From a checkpoint of a small transformer trained on Wikipedia: width 256, MLP 704 ReGLU.
MLP neurons of a small language model. Each row is named by its layer, matrix (gate and up: input weights) and neuron, and shows model dimensions 0-127. Each number is 128 + 32 x the weight over its row's rms, rounded and kept within 0 to 255. Numbers have three digits each. A neuron's up and down rows have the sign that makes its largest values positive.
Before each neuron's rows, "fires after" lists the tokens most often just before its 100 highest values on Wikipedia text that the model never trained on; "fires on" lists the tokens most often at its 100 highest values on Wikipedia text that the model never trained on.

fires after: " n", "p", "or", "un", "ou", "ac"
fires on: "ame", "ity", "se", "ary", "e", "ine"
L6.gate297:168087108174126146108124119190151131145115134145162142123081180103125143150123133134084169113104178087166190105086162169153132059134164158127177153117117149165146121093125130148177051117091144140103127160079124151080139157126118146090140136169108117110170133122060145108127129113142121143163127100169146160124114097104113110096102104112118115196153083149070158200166186141136109116134
L6.up297:136154126097110168157192127092113101149143080106126118119147122196121126145116160160146051117128104111103126169159167178126101098183133129119069138137108107072154084171119137100094156120132136138136102137107164110151092159137076150124110146171131114126159145135145116168133153079129195087120152060077136127138197107126142141137106118085095104158104081181163114157171101066064114132172

fires after: " o", "p", " p", "c", " C", "u"
fires on: "on", "b", "os", "ff"
L4.gate389:208164123132115115070136107146149099142141114139159046168092132127109133108146166083164115116118177161129165175129151089055069073128163152087141170131110166161146118105131180113131138172105154124127133139160123141106169121141143093120181141108143128130122125175132111094087096135110123097106185094091114132029150084178122112104176105092080116134091114120091148089119154137092119153134
L4.up389:117143222127089157155115130098126170063125123143166126120097169160130112160111174073088132118151157161103179150165153103142116100118144085089136113124141128184123120131120109157126119134134120155137131109118110095105126162115054108121107153166155174105144091147190131199125114075116128211142096101157145128133119098154143156142144142091065070126179139102130158127129063092209134103139

fires after: "0", "1", " ", "f", "9", " in"
fires on: "1", "9", "ver", "0", "t", "2"
L9.gate409:153105113109177166097130163099088129060156030122084113164131179125080170163109151120208142129116126103114122062151109118084112106105141143104125150090156152070100077149100140159104093110132136054120194122095129119072108093187082107111126145081199093122136102127120116140181109091110118074088122101142120090134154141103095106117121141121119078157127091077174083143177159152135156126097
L9.up409:145109118078149117191099101139158090136157183136157132139146157161092098128133119114188158114098143092183166169129134098133143134053121139121176221163183123104110133162103101151151113167115142140081145127118157084085133102177165163116170165084140108162071124122173156111250121106122179161160129135098075140141169125133054108035171147130121109113152180114097166122155102158148128132120

fires after: "1", ".", " n", "if", " ", "2"
fires on: "e", "0", "6", "o", "3", "5"
L6.gate75:139114074121160051156146102118154065084153179135130127107090107141200101117100176134146142129139173156113136102103110142153138136115123154092152142178138119113075138147134107169156123125097120155150133201148093068087158115097105170146109135143133135057141098086127049115136113070179126125085164068130072121141088108082163153107072222190110096165103127108126135160105098113176163144156
L6.up75:143142071127154146134141141121094125118082134153150128142108104079142130168187067079138106126178164143062079144092146105094170125140096157135137156175166140075122101130125204089121168125168153069191122166147107163138159113142028212151102133150193065123132128095140040120179124146105118136132155155126129158127133127160140064097128123117080095130185126143115073120161171126098162141115

fires after: " c", " C", "c"
fires on: "o", "re", "le", "he", "on"
L2.gate701:125191149158159157132129123066117090078129152123128096129158125155095123142122140124170104166149155144134120178087134117095092139136117124164108132091188146159166156120096123138151144128123148091137143112130154108078116134130118110100039118132118114141173121073148109103143087101036080158079129115109092105093111146092140167079146170123089112114148071129054099077127140110145103146151
L2.up701:172156205057100152157068171147138139086142082136197145143064146125129156139138114164173109134127153123076125137095081115093054120139156157165135177124149136143161096152133109145122109134069122101135119126145121063082150133166141170100152124118151145142100095175143148165168090093134164159105170108084134156103074109222141111153106141035145121139130161157186143128087123133125175079071

fires after: " ", ".", " ("
fires on: "2", "1", "7", "6", "4", "8"
L13.gate152:093081108117170146132180153117116121074063137122096061163118117112134162100127128153130158135145140178132085102067167147147157054112198125123177092133153117098142110110127092079122105194098107123162136146133088078123135132152153117135058127104155162108136068099127136115131134032107116165166182099126142045131108163163151143086129158065109069129131084089144131126123102134156124134117
L13.up152:112082123106111146133170162110129135036077144108120104152063098109133156132164154059035159136058188147085107109124117154142154138049151136093169067090146082091165171104099121044121135129137121126172147115130095082172112105154130130149063102125096161143079096114160071106141176149096128110151174124121168102099126142203144109105116153090145079112115148119135169152088124157173161129175

fires after: " A", " a", " and"
fires on: "r", "w", "ut", "c", " I", "ol"
L15.gate293:168123145119117122120103144173130129118114130117056134122100095113089132122129079150163106138090140130135124113109158109154112040132152135139126123096110140107162079132148184097136156203072091144129110147093128074132149195127173072119115153075149196131147086106119153072170112149128174095119149161060193216079180108112124090172131198163091156091149108119128150108179160155114139125154
L15.up293:112113139147113086119115106090139119121108141147073172123135183055139159146129185144133143170114080116151123088142102117186125117141082109112112152192162076142148157188116033123087139119126168102140131113142081135132158088130178112094160119031089155112133137083105068069120152128104170171217135122167139155148113131094097135134141133118087135173137134157134104135148106109112145130151

fires after: ",", " s", " as", "1", " on", " in"
fires on: "ame", " in", " w", " wh", "9", "e"
L10.gate584:122140198186146156114108093033131084095161189083142164135181101176118134097129097191120131123164160157117133182140130152123050122100130161131159134103146090129122150108145119120084068075164151154131148107118168114116120132131175119080131180161117133168088129104103136142123090130069132144187114132077063158186190187080118128142141120122088160126147142118163162132140109069139141165048
L10.up584:156118138088170155160104078122156066087140160110101157158143092185090130085147093114102166115071154129146148143185143165096090091096144143121127132078149128128156128144081170123095126111139159107111111111132133123171168096113136164100148132096169103137132090124106137069134084135159185118156115100092103104102185152145117095160140113167068123109132080129158169142186097113083078133096

fires after: " T", "ar", "ort", "ent", " O"
fires on: "ly", "ow", "her", "{"
L4.gate16:066122148121120133116124139113148145171146106120117132080142156098152152157174197139124151116127109116202133143127125127125108113130104181113136100114127084126142128141125178126187125136106126123123120142084143187103120116200126109155082094116137227135148144187126140150117096113041139099063109156143101142168131212092173216117113118104106212120111141109092115133127102162114155115102
L4.up16:097123176148125073113114118129167149127094100151053187113118150119170144123172179174115141145125142086164102157137081166094159091176148147164149109157124102111165079144168142070096168210151195138111090025167132115109166117088120074038164169112135110147230125136166140107131183071134154112144139143120163129121092185056159113124094124076120101103124090104121155148145118137134105043141

fires after: " ", "1", "0", "\n", "2"
fires on: "1", "2", "0", "9"
L15.gate174:100040116113148117196108110096120106073129119142126111143130118112166114157136118139136176113127191126109163133063100130152119042094153145199106118085141081100115120120123080142146120133157163121127140131100058149136112151130153084115122134114157127082128080073175178138192164088114135102126112138127072136161096132099153154089157137068162091121166110104180181088095112163127128138113
L15.up174:148164103169181117164115094172092123157136093175169090094146081217106150122136131102137130115091083155117118087069089162105088052121146131219133114128091061138156144131087098107134095163100116106141149114136134110160085121154135109156117131127086107136160116099194107147180129152129152163058102121092092084101086103128091133155139145072144137175132222073116093050096104102141150119112

fires after: "0", "2", "9", "1", "8"
fires on: "0", "9", "2", "1", "7"
L11.gate455:107117088148144046140144183150049105128149126134137076121158219137142187143107177128127116108101107154186130176086119162153095100090138147128169094139153147121119114124147159115145122146159092092154121197092095119104170126127084143138151083105119119136161130120101112119161076181166108140113186153113190049138115096161108103137124131104131078146107142110180028148149207137101159158098
L11.up455:108088090160060115122180146162127159149147140155168115095097146186151130123116152083170176134104188163128077075130118152127104103068097140133168144112130122124124106109099140126116168174162061178132077165120187146218087122101116105092106169089109094142132163129168140138208165129098089074126128078080154154125120156142163116227104080120129132104092109117146143129150150145124134113167

fires after: " a", " A", " b"
fires on: " ", "t", "c", " s", "pp"
L10.gate657:084158096121080119117109053133152118117148124139110087111119116130151067149099136141111074155101128096090155110137115173157175136193144095129080144128115117165182099122147151099126148191077131116126086117127176101088193108125127107096140177145097150136125085099121130080123121152162112131133098122090110149087183140067145159108108078184089145118115121048159141137114141131138129161134
L10.up657:183121159143123118175131108107150123139112092105102151179094125112172107153155162168083149167103176191159112064152104106097090081062169096079130113199137115155167191108131076126103123167110143126162133166139146118109194133134167132186131173097165091114150181130157098099171123141077162094070131137164108219121142160142124150159139121080118082196085130121100093123090117124124093121130

fires after: " c", "r", "m", "in", "t", "ac"
fires on: "an", "en", "ain", "ce", "ust", "e"
L4.gate677:121117145147122109093101152150076099122090171145159129118118111118109123156105152153180150146156088097148115148119092096141083166106128168159133138178122103137100138145115119132104123116127092117147121174154088136110139163109092123167132119127144106122117141123148029160146143113149095130089128153108145094121166150143078142110111139184095132181036163141068103157087119073174053125100
L4.up677:134101151139176154124147128144105124056128068153063157097113102138224132138065109123169127118115109136145135086106156137220160095162154162100100109167136097160094122088219102133130130127121144161080146125105116148106114091113058120151070143136085161103084165094141114197115122130127124150116145143202137128138141114098156222119097125160100136141203120149097174183118110114179135120154

fires after: " c", " C", "c", " m", "C"
fires on: "an", "h", "\n", "ro"
L8.gate294:123063080155130134121130123140086129053129154124144152208095121080125126146139100162179095103133146086109151148110061115164094096139140090179113101012050157143141138127100079145085141136125160098062214128112104169180134182128097109146106140091168133161151122087057128103091075116134109135080117103122115117087118171133121101147103165125111164157084127108085147152144129110129131114129
L8.up294:113095105061111111108108158143087109106082110088101183069120127143139113117149180106179135128112101144133119134149147129120110103129102113100121140116154113156151063191180149106103034127063121049148133133152095138130119176148105097120205096122128107116127124128170107116152114139188208124125150072122160094129042123168131094115123079142070121102146184141175135092107121142128178086060

fires after: "1", " ", "–", "2", "ary"
fires on: "9", "2", "1", " ", "0", "–"
L8.gate349:143139095181148142166098193188124160086152129151155087142109142117183091167103116090088107165136134147131131055120159133099099100132114155143132123178206185183155142126159117139095143138155136061149153119063100109096092156146129128110188158060070100125133132175123117104129094032099103139142118165114180078097119137134091132159172131106113101154132102062150114143182100156104083123143
L8.up349:140072128119123116094141076167146163104148155168156142035196109120099156131106056147142127176124112158145117141107119104123093146103133129100147130202147130132076142151098198120182101109137138163081117140121184189111121104126154199133185155100143128126134110207101150155107153080133117130124118137095061120086121151092149178095131115074145124067167090097159115170195163182141111108056

fires after: "t", "r", "c", "op", " A", "p"
fires on: "ain", "e", " are", "re", "ed"
L4.gate51:186104070128181078125104115134140106159110150118106123082108103156145075102135093142138109146105108135137111080133120122163157183132137117117134123094113124140156149149073142134113096113179097119131144190116123156120111143024098128142107135077095132121121141120104136183220143105169134126096117145131138109125127163124080071163119074137116102108099091037111106113090116094148137075125
L4.up51:192159082148104142132086076099125062057103185131142129069079104178186069148121128129202121177066140131131151128132169125153161127118113220116081137119060164132139135120136121097144115182101135154162101126096132124091102100105096105150127067119052120144094132160115061135123151110138128133140152162141158151100135133156147116147138118134106162145114193112099168107080099168089099127086

fires after: "h", " C", " c", "o"
fires on: "o", "ip", "ard", "ell", "ort"
L5.gate20:162128071110138124129169078124123119040135137139117127128139125163116072185117076174182137095100141073149173120126107090117134075095123156124126070119126086144149098108204088189098127080156119129191118142139150093125120103134122141064117134146108170132096164073108145139154106149140135099089159120117181140135113107121171123135125169136067151113120102089138104136119088133113220104128
L5.up20:114114128124121183140108175207127118108115111149138097135131093215068114136098087116088134147102149145094169081110163105156122080103123113161180170119149140153160066135137079169117103125133123136159083139118148101086141096095166138095135117123134163112109110166116117096129087114174160116136133164064138135083129104197108098129154142094071113184128169137112105113150101080102162142132

fires after: " ", "\n"
fires on: "2", "1"
L12.gate431:132142069153169062157137130117123124126121157088140102157098125139151096114112167151101181168048131107123134049120061097181127106108151129144119089105097109092170185092019090140145154157120150096151126122156154080172135132166144094142070169105166116153143156101151137078146132086109084126114203069103114144134201137127174106149103116103094127146113152120107092098134192110162111118142
L12.up431:125063072064141138142105090111133156131123107117160126143113076069138130143097115119091152103129107128176144080105121113118144126113159141100108061124158065144076165111134082158128101146119139116112135115126091151133101111133125155094092206109138154136097083092177129135055180105153080089135131143125195164162048159142161135154135118094078081132160120175194128147133206123125120114136

fires after: " ", "1", " in", " (", ","
fires on: "1", "2", " ", "9"
L11.gate570:120104164135180141147133107088114117201052147144142195073162106146105105131157123145143143141157106092171139132255141126148103118125085119153117152129139112112112166148124127067151061103134135096105186083135190083066086153157107105067064103114131105107128126140098163099084127065120135121161126153126092142138182177117134077147159142123119102128140115125130153096104135140149137160039
L11.up570:161147102103202058136142142151116126142145175099105061153176108138076178148154219163214064122156095154146167163165146146099075106104089106120068154151140133079111055120179158069118122178104107106110158098111134080069122130142170143065094107112130155078144086131125110154132081116125167137194102149099131102107202123163159101132132134125117093073152134149106171150107098092144085173106